python train.py --n_layer=16 --head_dim=64 --d_mlp=512 --qk_norm=true --tie_embeddings=false --parallel_block=false --init="normal" --init_std_down=0.0 --lr_head=0.00786 --decay_fraction=0.734 --batch_tokens=131072
MLP neurons of a small language model. Each row is named by its layer, matrix (gate and up: input weights; down: output weights) and neuron, and shows model dimensions 112-239. Each number is 50 + 12 x the weight over its row's rms, rounded and kept within 0 to 99. A neuron's up and down rows have the sign that makes its largest values positive.
After each neuron's rows, "fires after" lists the tokens most often just before its 100 highest values on Wikipedia text that the model never trained on; "fires before" lists the tokens most often just after its 100 highest values on Wikipedia text that the model never trained on.

L3.gate148:47 59 50 46 30 48 34 72 52 52 31 54 56 56 61 54 21 47 46 58 45 55 54 60 33 59 66 35 54 36 47 36 37 44 51 63 55 49 27 51 49 61 52 58 45 68 54 38 41 27 48 49 40 46 21 57 56 57 66 55 50 45 22 50 48 48 48 51 53 52 36 20 24 41 63 44 56 31 68 56 44 47 27 49 39 47 41 54 48 76 44 57 40 47 36 40 37 50 48 53 48 57 60 55 46 42 67 41 37 41 54 50 24 49 63 57 58 50 46 54 64 60 35 47 53 63 60 49
L3.up148:62 70 36 55 51 50 34 59 72 43 63 43 64 40 61 48 46 64 40 37 49 70 47 71 71 39 60 65 55 62 54 49 49 42 56 46 35 47 59 70 55 55 53 33 48 64 32 49 42 43 40 49 69 42 59 51 65 83 57 38 56 54 52 50 57 52 52 47 49 50 47 65 49 33 71 37 50 61 49 43 53 59 40 54 44 59 59 30 46 66 52 58 22 31 42 44 53 49 50 54 47 51 47 52 59 45 35 24 61 48 51 67 41 67 51 66 45 49 58 50 23 67 59 52 65 54 48 37
L3.down148:46 59 60 51 46 26 56 52 73 59 40 50 61 50 62 50 32 51 36 47 60 48 33 56 62 34 70 64 52 65 53 44 44 47 45 33 43 70 37 78 21 31 51 71 25 69 43 39 52 12 64 43 47 55 68 34 46 52 59 50 39 53 47 57 46 50 36 49 64 49 45 39 58 47 65 33 45 41 28 41 56 65 51 47 53 63 22 38 60 46 36 74 68 64 47 40 63 71 60 47 44 58 60 39 51 47 47 48 54 29 76 31 56 45 65 57 55 41 46 75 70 50 49 69 54 58 51 54
fires after: " |", "=", "|"
fires before: "=", "|"

L13.gate124:56 41 15 45 81 44 32 58 35 69 34 61 55 55 43 59 54 60 65 57 49 64 45 52 60 50 36 58 69 48 41 43 55 39 29 41 48 55 24 48 50 46 43 36 45 62 77 54 49 55 46 39 35 62 52 40 36 41 40 48 49 62 36 59 53 52 64 53 62 56 51 54 55 49 61 69 46 55 45 34 61 49 32 54 37 20 45 44 42 38 52 73 63 39 59 55 37 60 63 48 67 62 51 56 59 54 46 44 57 53 56 65 75 33 57 42 39 50 69 38 32 39 47 29 61 65 60 44
L13.up124:53 53 31 62 65 15 43 49 53 55 61 50 73 40 40 44 41 31 51 36 31 54 50 47 45 40 30 41 50 33 69 47 51 44 37 54 45 46 38 49 53 45 57 65 52 60 55 30 59 41 62 66 56 31 51 76 41 38 54 56 42 57 43 38 41 66 61 47 46 56 70 59 77 57 48 54 54 40 50 63 38 36 61 60 54 54 56 64 63 62 69 58 63 59 50 57 38 55 34 65 34 64 61 53 67 61 46 44 43 60 57 61 64 29 66 48 57 49 40 47 46 48 63 55 44 58 62 52
L13.down124:54 25 66 27 49 44 48 52 54 58 43 56 53 71 58 68 39 41 48 50 55 38 56 39 57 42 60 44 48 67 54 45 37 56 40 43 29 52 51 46 34 54 40 52 70 53 35 43 66 63 61 48 55 57 79 68 56 34 56 50 36 54 58 46 66 48 50 36 52 62 49 43 42 66 23 55 42 43 48 39 24 54 54 62 53 42 60 41 50 52 66 47 37 63 43 73 51 48 44 47 63 53 71 50 37 72 53 62 25 45 68 62 45 40 71 49 48 66 68 59 14 59 60 39 52 55 45 40
fires after: " |", "|"
fires before: " |", ":", " and", ","

L4.gate122:55 23 44 31 39 76 23 49 79 63 59 42 41 43 60 44 67 57 60 33 49 37 55 42 56 32 58 43 45 47 52 30 29 44 66 46 66 51 62 58 57 50 46 34 62 34 37 44 43 52 55 60 78 52 36 47 45 22 53 58 41 50 66 50 44 52 61 53 42 68 40 61 48 71 44 50 67 51 41 36 51 67 30 60 42 37 47 50 61 66 37 52 38 54 48 64 47 38 63 59 19 62 46 54 56 49 56 42 57 44 61 46 33 42 57 47 49 61 72 66 64 51 36 41 56 47 43 37
L4.up122:20 73 38 50 51 58 34 78 70 40 69 57 54 48 37 55 59 60 50 46 40 39 51 37 60 38 37 57 60 42 59 45 49 56 65 48 77 50 66 60 30 63 33 59 56 48 42 40 41 61 35 42 73 45 62 40 42 67 52 43 31 36 47 42 48 61 44 70 47 50 47 53 40 35 58 46 47 73 24 36 33 39 44 60 46 65 47 56 56 74 65 39 25 48 62 44 65 40 51 47 74 57 44 45 69 61 59 51 68 60 41 78 51 73 49 55 43 43 47 41 40 59 65 42 46 49 36 56
L4.down122:47 31 27 56 67 63 65 33 59 76 64 37 46 51 64 57 46 49 43 62 43 52 65 48 36 43 39 66 28 46 57 73 47 44 38 39 66 41 58 43 56 71 32 43 53 51 63 38 62 68 51 47 41 61 58 49 42 34 57 49 38 41 60 32 33 46 46 48 61 63 59 30 53 55 46 45 48 39 31 50 38 50 54 36 50 55 43 57 72 48 58 74 36 51 54 79 66 43 46 52 45 54 50 50 28 23 57 64 53 44 64 47 45 40 37 51 60 60 62 58 39 63 58 43 53 33 35 51
fires after: " 0", " 2", " Apps", " 1", " 6", " 3"
fires before: " (", " Goals", " 0", " 1", " 2", "0"

L5.gate29:59 38 43 40 46 49 54 42 66 37 51 48 50 59 53 59 42 75 51 43 43 61 18 43 57 53 23 45 24 46 61 51 57 50 71 72 66 49 43 53 32 58 34 45 64 47 47 50 35 62 42 60 66 57 64 47 26 51 49 58 59 36 62 42 42 43 75 62 42 55 44 55 52 41 69 68 42 33 49 55 36 59 79 44 62 59 58 61 69 47 40 71 41 64 79 57 55 86 47 58 49 45 42 33 57 33 27 71 56 58 54 51 41 37 48 41 38 51 55 56 38 40 52 63 43 50 21 41
L5.up29:47 41 53 45 54 38 56 47 82 66 51 57 52 28 58 62 44 44 41 62 39 39 28 41 56 60 44 45 63 55 18 66 62 55 44 45 58 51 51 44 59 56 59 39 61 39 52 30 58 34 48 52 55 32 34 63 73 67 44 42 45 30 38 41 61 60 44 10 62 59 63 50 43 42 66 51 60 40 49 44 58 40 30 48 44 46 37 38 56 65 49 60 50 38 75 43 62 64 58 50 55 45 50 26 59 39 52 47 66 49 49 37 61 54 49 49 52 53 20 58 35 53 64 45 47 45 53 69
L5.down29:54 64 68 63 38 54 73 55 59 59 40 48 48 37 48 35 38 27 46 40 42 34 47 33 35 48 38 38 30 36 37 49 52 57 56 49 42 44 34 22 45 49 60 39 54 52 52 35 67 32 54 55 72 44 54 45 68 34 97 52 58 44 45 40 44 54 66 74 40 53 51 53 51 50 20 50 61 62 64 52 40 59 49 34 48 65 53 38 73 66 59 78 45 63 61 68 51 65 63 31 61 40 57 48 58 68 76 31 50 82 45 45 65 30 58 67 60 70 51 55 56 70 62 51 61 35 61 64
fires after: "."
fires before: "=", "\n\n", "The", "In"

L11.gate322:44 51 46 46 68 29 57 63 17 43 42 53 72 28 41 69 42 57 53 69 28 46 48 65 34 39 48 56 32 54 62 58 33 66 42 64 60 51 61 60 62 52 50 52 50 64 34 42 44 47 51 55 33 52 46 42 45 56 43 49 62 44 57 65 38 54 38 37 33 45 44 61 51 66 80 28 57 52 44 28 52 42 46 59 42 56 38 48 37 42 46 73 32 47 57 42 56 43 59 63 48 56 34 50 51 50 64 67 51 56 23 29 62 66 32 47 36 48 51 46 57 46 43 61 59 39 43 51
L11.up322:31 57 43 50 48 44 44 41 51 54 33 43 47 26 58 40 45 34 64 68 47 61 74 67 46 54 54 64 60 37 43 53 56 75 39 47 30 41 67 34 72 42 59 53 43 55 43 36 47 54 56 76 33 50 51 38 45 63 62 67 52 20 63 52 46 37 44 35 62 40 58 42 44 67 47 56 81 42 55 62 34 33 52 45 33 56 40 43 67 49 47 62 62 53 25 52 61 44 51 45 43 33 39 37 47 62 59 65 61 51 71 42 57 61 44 38 40 65 62 29 42 42 29 57 30 61 53 49
L11.down322:39 42 51 52 41 63 50 35 50 50 36 47 50 48 53 43 56 43 36 55 41 61 55 42 42 29 46 55 20 45 49 48 49 66 74 57 62 24 44 35 48 52 53 59 22 37 40 46 63 67 49 48 54 52 47 49 49 64 96 37 54 61 36 54 39 43 51 61 55 49 39 48 57 42 35 34 43 40 70 37 24 40 54 68 46 53 47 51 67 48 46 44 50 56 49 47 65 49 56 51 54 45 55 66 38 38 23 79 40 33 44 45 52 33 60 51 58 53 44 45 53 36 41 34 68 21 49 50
fires after: " 0", " 1", "0", " 2", "{", " km"
fires before: " 0", " 1", "}", " 2", "yl"

L12.gate207:52 55 52 29 39 84 50 44 49 44 70 61 56 40 78 42 61 58 64 44 37 57 48 77 37 46 56 56 28 46 68 63 59 44 58 54 55 56 51 54 43 56 54 47 34 46 35 50 26 53 34 58 61 30 39 43 54 29 20 62 51 30 39 67 48 35 39 49 54 51 50 48 57 56 60 58 51 50 48 67 42 45 59 31 56 36 63 56 64 60 48 49 58 44 46 48 58 44 50 45 61 35 46 54 57 57 48 41 39 31 31 71 63 43 38 76 34 24 39 51 54 54 47 59 50 30 58 56
L12.up207:47 60 41 48 60 46 52 50 41 32 49 37 63 47 51 58 44 35 39 52 27 57 41 31 33 56 57 63 72 43 40 59 38 46 60 26 70 46 57 64 34 57 38 60 53 42 49 41 47 65 24 62 56 53 30 61 54 50 52 42 49 41 42 37 35 91 51 62 54 55 44 46 51 57 45 38 34 43 26 52 62 70 50 52 50 37 44 49 58 24 42 52 66 41 50 64 62 49 38 42 49 39 27 35 56 33 37 48 66 52 47 67 30 61 56 25 48 48 43 41 54 47 54 70 52 56 54 53
L12.down207:63 50 43 47 40 40 45 59 39 68 42 54 68 59 36 51 41 39 49 41 53 53 42 51 56 45 58 64 79 41 39 34 63 62 60 40 39 53 69 54 63 37 67 67 54 17 50 64 58 58 47 54 51 55 58 68 62 46 74 51 63 56 49 55 65 66 51 42 52 35 72 29 37 49 48 48 53 48 33 49 48 49 55 56 47 55 44 69 46 44 58 40 21 52 44 56 44 51 47 57 58 37 31 68 55 58 40 39 46 45 53 42 45 50 49 58 35 58 54 35 23 65 55 46 47 51 39 72
fires after: " in", ",", " 18", " March"
fires before: ".", ",", " and", " in"

L11.gate419:48 67 69 48 40 56 62 59 41 59 39 65 62 58 35 41 50 63 64 30 37 40 45 50 47 46 42 47 37 77 64 46 49 34 38 58 66 58 58 38 51 49 50 65 71 42 65 50 57 60 65 52 58 53 46 56 29 83 43 35 39 53 65 73 68 79 34 66 58 64 50 57 37 68 31 55 47 48 43 52 76 38 38 45 58 64 61 50 55 55 38 71 56 44 51 38 61 66 34 57 46 64 64 30 58 56 41 65 25 61 52 44 63 61 54 49 70 72 55 52 60 39 36 71 60 58 49 41
L11.up419:44 34 61 54 55 61 54 63 54 44 56 72 45 13 46 48 44 38 44 59 49 70 40 47 51 60 41 54 29 48 70 58 57 54 38 37 47 56 56 55 50 49 64 55 36 42 32 52 49 50 42 42 39 36 47 36 41 50 51 57 61 64 61 56 52 64 48 32 32 51 52 78 58 59 77 46 45 51 61 66 40 47 47 35 64 71 74 51 56 63 53 76 65 36 50 46 63 69 46 38 54 50 46 60 36 39 37 41 56 44 36 46 26 46 20 54 59 45 77 30 52 58 60 54 38 42 50 53
L11.down419:28 49 49 41 38 54 47 59 52 59 34 52 64 74 54 60 64 31 40 56 52 49 45 52 42 58 52 35 49 38 65 52 34 43 58 50 39 52 48 58 44 43 40 52 39 45 47 42 54 51 48 83 52 39 56 52 52 38 60 49 30 47 71 60 62 61 58 48 65 52 45 29 24 41 46 51 47 54 58 36 28 54 37 74 80 28 68 65 59 66 52 33 61 54 59 51 55 73 56 63 46 46 51 50 35 42 28 41 29 42 55 49 70 29 51 89 61 55 48 65 53 40 37 49 35 52 42 49
fires after: " |", "|", " and"
fires before: " |", " not", "N"

L3.gate253:42 51 44 71 63 48 40 52 51 46 63 41 62 44 64 39 48 54 61 56 34 45 50 52 63 50 60 18 43 29 40 48 51 54 47 48 67 58 47 37 66 68 56 53 55 61 55 32 30 55 59 52 35 36 53 64 45 53 43 43 51 36 51 42 75 40 50 32 43 37 26 54 52 51 53 73 41 43 40 36 46 51 46 41 54 58 57 48 39 37 37 60 54 33 60 57 41 32 56 51 49 39 64 44 33 21 45 49 76 43 15 39 61 47 45 58 62 52 64 65 62 73 70 43 38 35 70 41
L3.up253:43 48 37 54 60 64 36 50 49 35 51 46 43 59 45 32 31 43 48 49 66 44 39 45 65 45 60 36 42 60 48 39 58 54 50 67 53 37 47 36 61 59 52 34 64 36 46 34 39 69 88 41 63 59 56 62 25 42 49 58 29 48 54 54 47 71 36 41 44 55 39 51 58 39 61 48 58 59 57 43 66 48 36 68 51 47 52 57 48 53 76 46 38 33 44 54 64 55 58 51 66 56 68 22 49 58 50 46 36 38 60 45 61 51 47 46 53 40 43 68 50 61 64 63 46 46 44 44
L3.down253:50 45 60 62 50 57 43 44 42 50 26 36 80 51 36 44 51 64 56 70 28 67 72 48 37 32 53 47 61 45 70 63 48 38 56 62 49 44 56 48 47 40 53 39 51 26 57 20 41 48 42 71 49 60 43 75 48 15 50 47 52 56 63 39 42 81 56 50 43 34 46 42 34 29 66 42 48 66 41 54 52 40 37 59 52 35 63 48 45 65 52 46 45 64 48 69 60 52 50 44 35 35 46 57 37 65 29 42 53 48 58 63 48 62 49 50 56 35 57 31 40 60 34 60 58 33 63 53
fires after: " 0", " 1", " 2", "ul", " 3"
fires before: " 0", " 1", " 2", " 5"

L5.gate333:38 54 42 27 46 39 32 55 63 46 33 50 69 68 35 50 38 65 64 78 40 31 42 59 49 44 51 44 22 45 55 72 57 75 57 52 49 60 52 48 48 45 56 49 45 29 40 53 56 71 59 52 60 56 60 50 59 65 58 43 57 51 47 61 63 51 24 45 29 54 54 46 78 23 49 39 61 35 38 36 65 51 54 47 61 60 45 48 57 32 52 57 25 62 60 48 42 67 64 75 62 59 32 32 19 45 49 67 65 52 55 44 76 22 57 75 48 62 37 44 50 54 39 57 36 46 42 42
L5.up333:50 39 47 48 70 31 32 33 56 55 62 41 42 76 52 44 64 54 49 47 53 66 33 49 41 57 55 48 41 71 43 49 43 56 65 61 63 60 50 66 61 60 39 36 52 59 38 44 55 45 46 64 82 55 61 61 53 52 46 49 44 58 62 55 39 52 55 55 81 44 41 49 51 56 65 38 54 41 46 53 27 63 30 44 65 55 57 64 68 52 41 64 65 19 69 56 62 63 67 54 55 45 51 60 68 46 44 42 64 23 71 45 54 52 52 50 44 28 51 67 47 53 53 38 51 49 43 56
L5.down333:28 47 34 30 54 79 52 51 37 30 65 37 44 25 48 54 42 49 27 53 45 51 57 50 34 57 55 52 52 45 61 48 50 52 46 46 52 66 53 49 45 63 42 39 38 40 30 36 50 45 58 63 26 48 51 59 54 49 38 46 46 39 52 40 56 50 51 49 66 62 41 53 47 66 60 50 36 46 42 36 55 48 59 52 40 51 44 43 58 91 60 43 42 50 65 32 43 67 48 66 64 38 74 54 26 56 48 40 44 77 40 44 41 40 54 45 45 62 65 67 55 78 46 50 55 80 44 47
fires after: " |", ".", "|", "="
fires before: "|", "=", "-"

L2.gate163:37 52 67 33 47 72 51 73 68 34 51 36 57 53 82 60 53 39 47 42 52 45 40 58 54 41 49 54 47 43 24 63 44 70 64 68 37 51 47 55 32 21 52 40 51 38 48 55 15 40 41 64 53 44 36 64 53 65 47 54 56 49 68 36 54 56 58 37 57 24 62 53 50 33 55 55 54 28 52 46 52 63 57 49 34 57 37 51 49 43 46 48 44 53 60 44 89 66 52 55 42 37 50 51 78 44 51 59 59 43 50 45 46 69 41 64 44 69 53 71 63 60 47 44 41 58 44 66
L2.up163:50 43 66 40 68 49 65 56 69 39 45 38 31 35 44 59 39 50 41 46 72 54 38 47 40 74 62 65 47 65 43 40 56 75 53 54 82 51 55 57 51 46 50 63 49 35 29 37 51 43 60 63 28 56 49 69 53 58 59 48 59 47 46 61 48 55 50 46 44 47 71 69 61 63 41 61 33 73 64 53 48 55 47 30 51 34 58 73 65 64 61 43 31 40 67 61 53 45 24 37 49 36 46 58 53 37 49 58 47 34 48 59 48 52 39 60 49 56 42 56 50 59 59 35 32 55 25 28
L2.down163:48 49 51 61 49 50 62 52 34 33 64 58 55 45 55 37 30 45 60 62 48 56 33 66 51 20 64 60 54 75 58 35 59 55 21 53 30 54 42 53 41 56 59 46 62 42 61 37 43 37 61 58 51 38 32 43 55 55 59 18 47 47 38 41 27 60 57 66 49 43 43 62 54 47 69 40 54 39 68 68 46 64 59 33 52 65 56 43 59 46 33 56 48 62 59 56 64 42 51 51 45 41 47 29 40 62 63 24 48 38 54 26 44 37 56 58 59 74 47 61 54 72 43 50 30 64 44 61
fires after: "="
fires before: "The", "-", "In", "A", "On"

L10.gate109:34 37 63 49 49 58 40 46 62 48 64 49 50 57 47 59 35 20 55 63 59 46 54 52 53 47 37 60 78 44 51 36 45 47 40 48 48 24 45 65 70 47 49 31 62 49 37 79 41 34 39 34 36 67 60 34 39 71 38 56 68 54 55 41 32 46 38 65 44 49 50 47 57 40 55 47 52 33 56 43 55 41 57 45 37 62 60 30 29 40 60 69 38 59 54 67 56 39 63 34 27 36 58 41 33 52 57 48 38 37 48 59 65 54 47 36 54 50 37 61 58 44 47 61 41 50 64 47
L10.up109:44 42 70 37 57 37 68 46 64 63 41 58 59 38 35 55 49 46 43 59 47 49 52 47 63 48 64 45 40 42 48 50 39 55 62 52 50 45 34 58 38 62 43 63 52 52 35 46 38 57 49 65 37 55 57 63 59 34 50 66 53 43 45 49 46 74 39 24 55 73 55 46 56 56 65 58 75 46 40 22 60 65 55 33 52 46 53 57 54 55 48 33 43 48 55 59 76 69 40 48 52 51 72 62 46 50 56 39 59 51 58 32 62 50 59 59 72 71 40 47 49 45 62 77 37 60 43 65
L10.down109:45 45 51 42 49 65 67 32 62 50 51 57 60 53 51 47 64 34 50 55 37 50 49 54 56 54 62 50 71 29 35 38 70 66 66 55 69 37 50 48 21 58 55 42 33 55 55 59 66 31 46 67 59 47 69 66 61 52 61 41 63 57 72 60 43 73 43 39 37 44 55 34 48 37 54 60 47 33 47 50 57 52 38 32 33 62 56 46 55 36 57 31 60 37 34 39 50 48 48 39 60 56 43 48 51 41 45 60 54 44 45 58 53 38 39 62 52 23 61 36 66 53 49 54 41 73 48 36
fires after: "|", "-", " directed"
fires before: "-"

L7.gate438:59 22 43 61 44 52 43 25 59 50 32 48 28 55 29 56 33 33 27 56 39 65 54 55 63 60 31 34 37 60 54 43 33 46 59 39 40 69 39 69 32 57 41 54 34 56 67 79 44 38 49 34 51 55 60 26 62 63 52 25 38 63 66 51 49 58 36 73 69 50 50 55 54 74 44 69 36 57 72 56 40 53 43 43 44 57 43 53 44 40 46 32 54 40 64 50 43 56 54 32 57 66 28 43 41 52 60 40 58 46 75 51 61 59 46 34 62 35 34 44 41 58 51 59 60 59 56 37
L7.up438:44 45 50 59 67 51 42 51 44 62 69 44 57 67 47 44 25 50 36 43 60 66 37 41 42 44 49 56 57 36 49 65 62 57 35 41 57 50 72 41 54 49 44 35 58 55 46 54 44 47 55 52 73 33 57 70 40 80 37 46 56 53 46 52 62 36 47 80 50 51 51 53 68 73 30 41 56 48 76 56 55 35 56 57 53 66 40 50 54 51 45 43 66 68 55 34 38 57 54 49 40 38 45 41 40 50 30 37 72 45 59 42 55 56 46 52 49 45 43 29 60 42 54 55 67 46 56 66
L7.down438:41 47 57 50 54 32 57 52 63 46 75 44 61 21 49 69 66 29 32 60 55 52 50 71 38 47 46 45 45 32 56 50 49 59 20 31 31 31 47 33 40 38 68 44 46 49 44 49 58 33 54 43 40 68 36 48 64 66 67 41 44 49 56 57 38 52 53 40 28 48 57 48 62 38 57 65 53 57 61 47 66 50 70 37 42 44 28 52 69 40 44 35 60 35 47 32 52 43 77 65 53 25 46 45 70 36 50 50 43 60 66 41 58 32 60 52 59 40 57 41 42 36 51 44 32 52 74 44
fires after: "|", " Jr", " the", "C", ",", " United"
fires before: "-", "\n", ",", " and", " |"

L7.gate83:62 51 50 59 33 54 44 74 77 52 47 59 54 44 38 61 42 50 48 59 49 65 49 66 46 40 55 51 59 42 43 51 59 64 56 70 52 40 61 37 44 46 47 55 47 31 32 54 53 54 21 31 47 37 49 55 36 42 62 68 53 71 62 63 47 61 51 72 50 45 38 32 59 53 41 45 40 48 49 41 37 67 30 65 36 54 50 51 25 51 40 49 40 40 50 44 71 53 41 45 66 55 60 24 23 41 34 49 27 49 64 40 30 31 65 48 56 51 63 50 44 62 46 29 52 60 54 38
L7.up83:54 52 66 41 64 52 61 54 40 76 45 37 39 45 42 21 41 41 60 27 45 27 52 58 53 44 31 40 70 43 47 54 40 46 59 35 47 46 29 54 61 48 46 46 57 32 42 26 41 59 57 59 66 40 64 59 72 66 42 43 54 72 63 16 36 57 38 52 54 45 51 45 46 56 51 47 43 61 54 43 38 64 25 50 60 62 31 69 32 48 60 57 34 64 48 43 53 63 64 41 32 52 57 27 54 52 51 57 68 62 27 55 51 43 79 41 42 64 66 60 56 66 50 47 57 42 60 57
L7.down83:47 30 46 60 43 38 27 47 70 51 63 54 53 14 49 53 42 28 46 45 24 45 52 65 43 59 62 51 48 35 51 58 73 33 42 64 63 66 42 44 57 50 38 50 48 46 51 37 42 53 59 81 78 63 59 52 37 54 54 53 57 31 43 46 58 58 56 49 50 61 36 57 44 45 60 42 19 14 52 65 47 52 52 45 44 47 67 45 48 62 54 52 57 55 52 65 45 39 51 46 52 61 58 62 37 44 54 51 56 26 68 34 49 36 65 34 54 65 48 37 61 63 38 53 50 39 56 53
fires after: " 1", " 0", " 2", "0"
fires before: "0", " 0", "1", "2", "4"

L5.gate303:47 50 51 52 39 44 65 57 43 81 87 44 60 56 74 56 54 67 43 55 34 60 61 47 43 41 69 33 39 40 72 50 61 73 55 43 57 39 57 36 62 66 47 65 53 57 43 58 50 62 36 44 67 26 59 44 62 55 55 50 64 62 40 51 66 42 64 56 48 53 42 54 55 55 47 44 53 46 39 51 46 62 46 60 58 50 39 70 68 61 51 76 29 37 67 46 42 55 21 63 49 59 63 61 42 44 49 54 50 50 50 75 37 45 44 70 62 60 54 53 58 59 57 19 37 37 68 44
L5.up303:59 49 38 65 47 34 42 54 50 43 33 48 79 30 17 68 51 45 66 31 55 65 37 45 50 62 57 36 42 53 46 48 43 43 40 30 52 61 29 40 51 51 43 56 50 65 46 44 52 48 50 55 45 68 48 49 34 55 50 48 50 47 42 74 38 62 45 44 49 45 50 57 53 57 51 39 50 57 56 48 36 45 61 60 41 36 44 42 56 62 67 49 48 51 33 43 52 40 41 75 37 64 42 61 69 38 46 52 47 21 56 26 53 71 54 56 53 45 57 50 55 36 28 78 60 61 45 41
L5.down303:49 57 40 36 30 42 68 46 49 29 36 63 62 25 40 65 35 32 30 46 59 69 69 54 43 44 50 47 60 47 59 44 45 50 39 30 47 49 61 57 27 25 66 42 49 48 41 49 44 66 54 48 42 75 54 53 26 60 53 40 32 42 38 51 45 52 69 57 48 61 58 26 44 65 42 29 46 62 66 66 40 52 42 38 34 54 34 67 59 48 55 61 61 36 31 44 52 49 72 62 36 40 49 53 49 55 48 44 57 44 75 51 44 45 63 56 42 47 52 89 57 59 59 37 69 44 31 59
fires after: "="
fires before: "|", "The", "="

L5.gate263:50 29 51 55 75 41 33 36 62 42 37 59 53 52 66 65 25 39 55 61 49 49 47 59 75 69 27 58 54 52 52 71 60 49 44 66 57 22 54 41 56 54 35 56 54 34 50 50 37 37 62 58 38 53 39 47 60 45 58 54 57 60 65 82 42 55 75 40 56 51 51 64 65 66 47 63 46 52 23 72 52 58 46 36 57 51 60 48 65 31 45 49 42 49 47 51 63 58 61 70 49 48 44 23 29 63 60 41 26 57 61 60 64 66 53 69 19 54 55 35 43 55 45 56 51 47 45 58
L5.up263:71 52 72 39 54 57 49 68 48 49 39 47 46 53 59 39 19 65 47 65 23 52 48 40 54 44 54 75 29 59 39 58 57 41 54 68 47 47 47 36 50 46 50 75 48 45 44 68 35 53 61 71 54 43 46 55 46 48 61 61 84 52 48 67 42 58 69 33 60 33 51 44 68 22 80 38 44 39 52 46 51 58 56 43 68 60 73 60 63 56 54 43 57 45 45 45 53 54 47 72 39 36 39 45 37 46 64 54 61 69 57 32 50 44 41 68 62 19 40 57 60 44 54 32 33 65 75 60
L5.down263:49 56 57 48 51 95 72 53 46 58 53 45 55 37 44 41 41 34 55 32 45 58 41 46 46 33 64 58 58 45 62 42 32 62 40 39 38 80 58 49 42 74 44 48 44 45 55 31 32 31 69 62 47 62 35 55 56 62 69 37 58 51 51 47 71 37 72 59 39 58 51 55 54 17 63 39 48 45 48 38 56 57 53 45 60 66 54 40 54 44 70 62 48 52 61 52 55 64 45 42 64 52 60 74 51 46 50 60 47 50 57 33 59 25 65 51 67 53 47 79 53 22 43 66 43 49 50 40
fires after: "\n\n"
fires before: "="

L10.gate320:28 37 46 73 60 52 39 47 40 51 36 43 40 66 53 40 51 33 43 36 45 43 41 52 76 71 60 52 46 64 26 51 44 49 52 47 70 36 54 53 67 46 48 32 63 63 73 46 55 43 22 39 30 32 67 43 36 49 40 70 64 37 32 38 80 38 60 38 51 54 42 45 40 55 55 37 45 56 43 71 39 67 57 48 31 45 61 67 37 51 40 41 57 38 60 67 45 29 54 39 45 35 62 51 47 49 51 56 71 33 56 73 49 62 68 53 55 60 52 36 51 74 51 65 62 45 36 61
L10.up320:52 67 66 64 39 61 40 75 72 51 46 59 42 41 45 36 57 77 43 67 52 35 53 42 34 50 49 50 54 54 65 49 47 47 42 59 40 51 68 33 53 60 72 61 45 65 47 38 45 26 62 55 61 47 56 39 60 35 58 41 52 77 56 48 59 48 30 46 94 57 38 52 65 57 39 51 53 62 60 69 44 76 50 63 46 58 63 24 46 50 54 49 53 70 44 63 50 37 54 23 65 46 42 34 55 50 44 54 43 26 66 39 33 55 58 53 55 50 50 48 44 46 44 41 63 51 53 52
L10.down320:46 46 39 52 59 66 39 40 33 78 34 54 47 60 35 34 54 58 54 62 45 21 74 67 43 36 37 52 37 57 58 50 55 60 37 52 69 41 57 43 41 66 54 44 55 24 64 43 59 55 54 43 65 63 78 41 66 45 57 47 34 71 60 31 44 42 58 29 68 58 51 45 53 56 31 54 42 40 53 50 43 71 67 42 49 41 59 38 76 40 42 47 34 25 48 50 50 51 49 72 59 53 40 57 41 63 52 42 46 46 55 76 55 64 40 51 51 35 33 38 60 43 67 43 68 57 39 42
fires after: "-", "|", " |"
fires before: "|"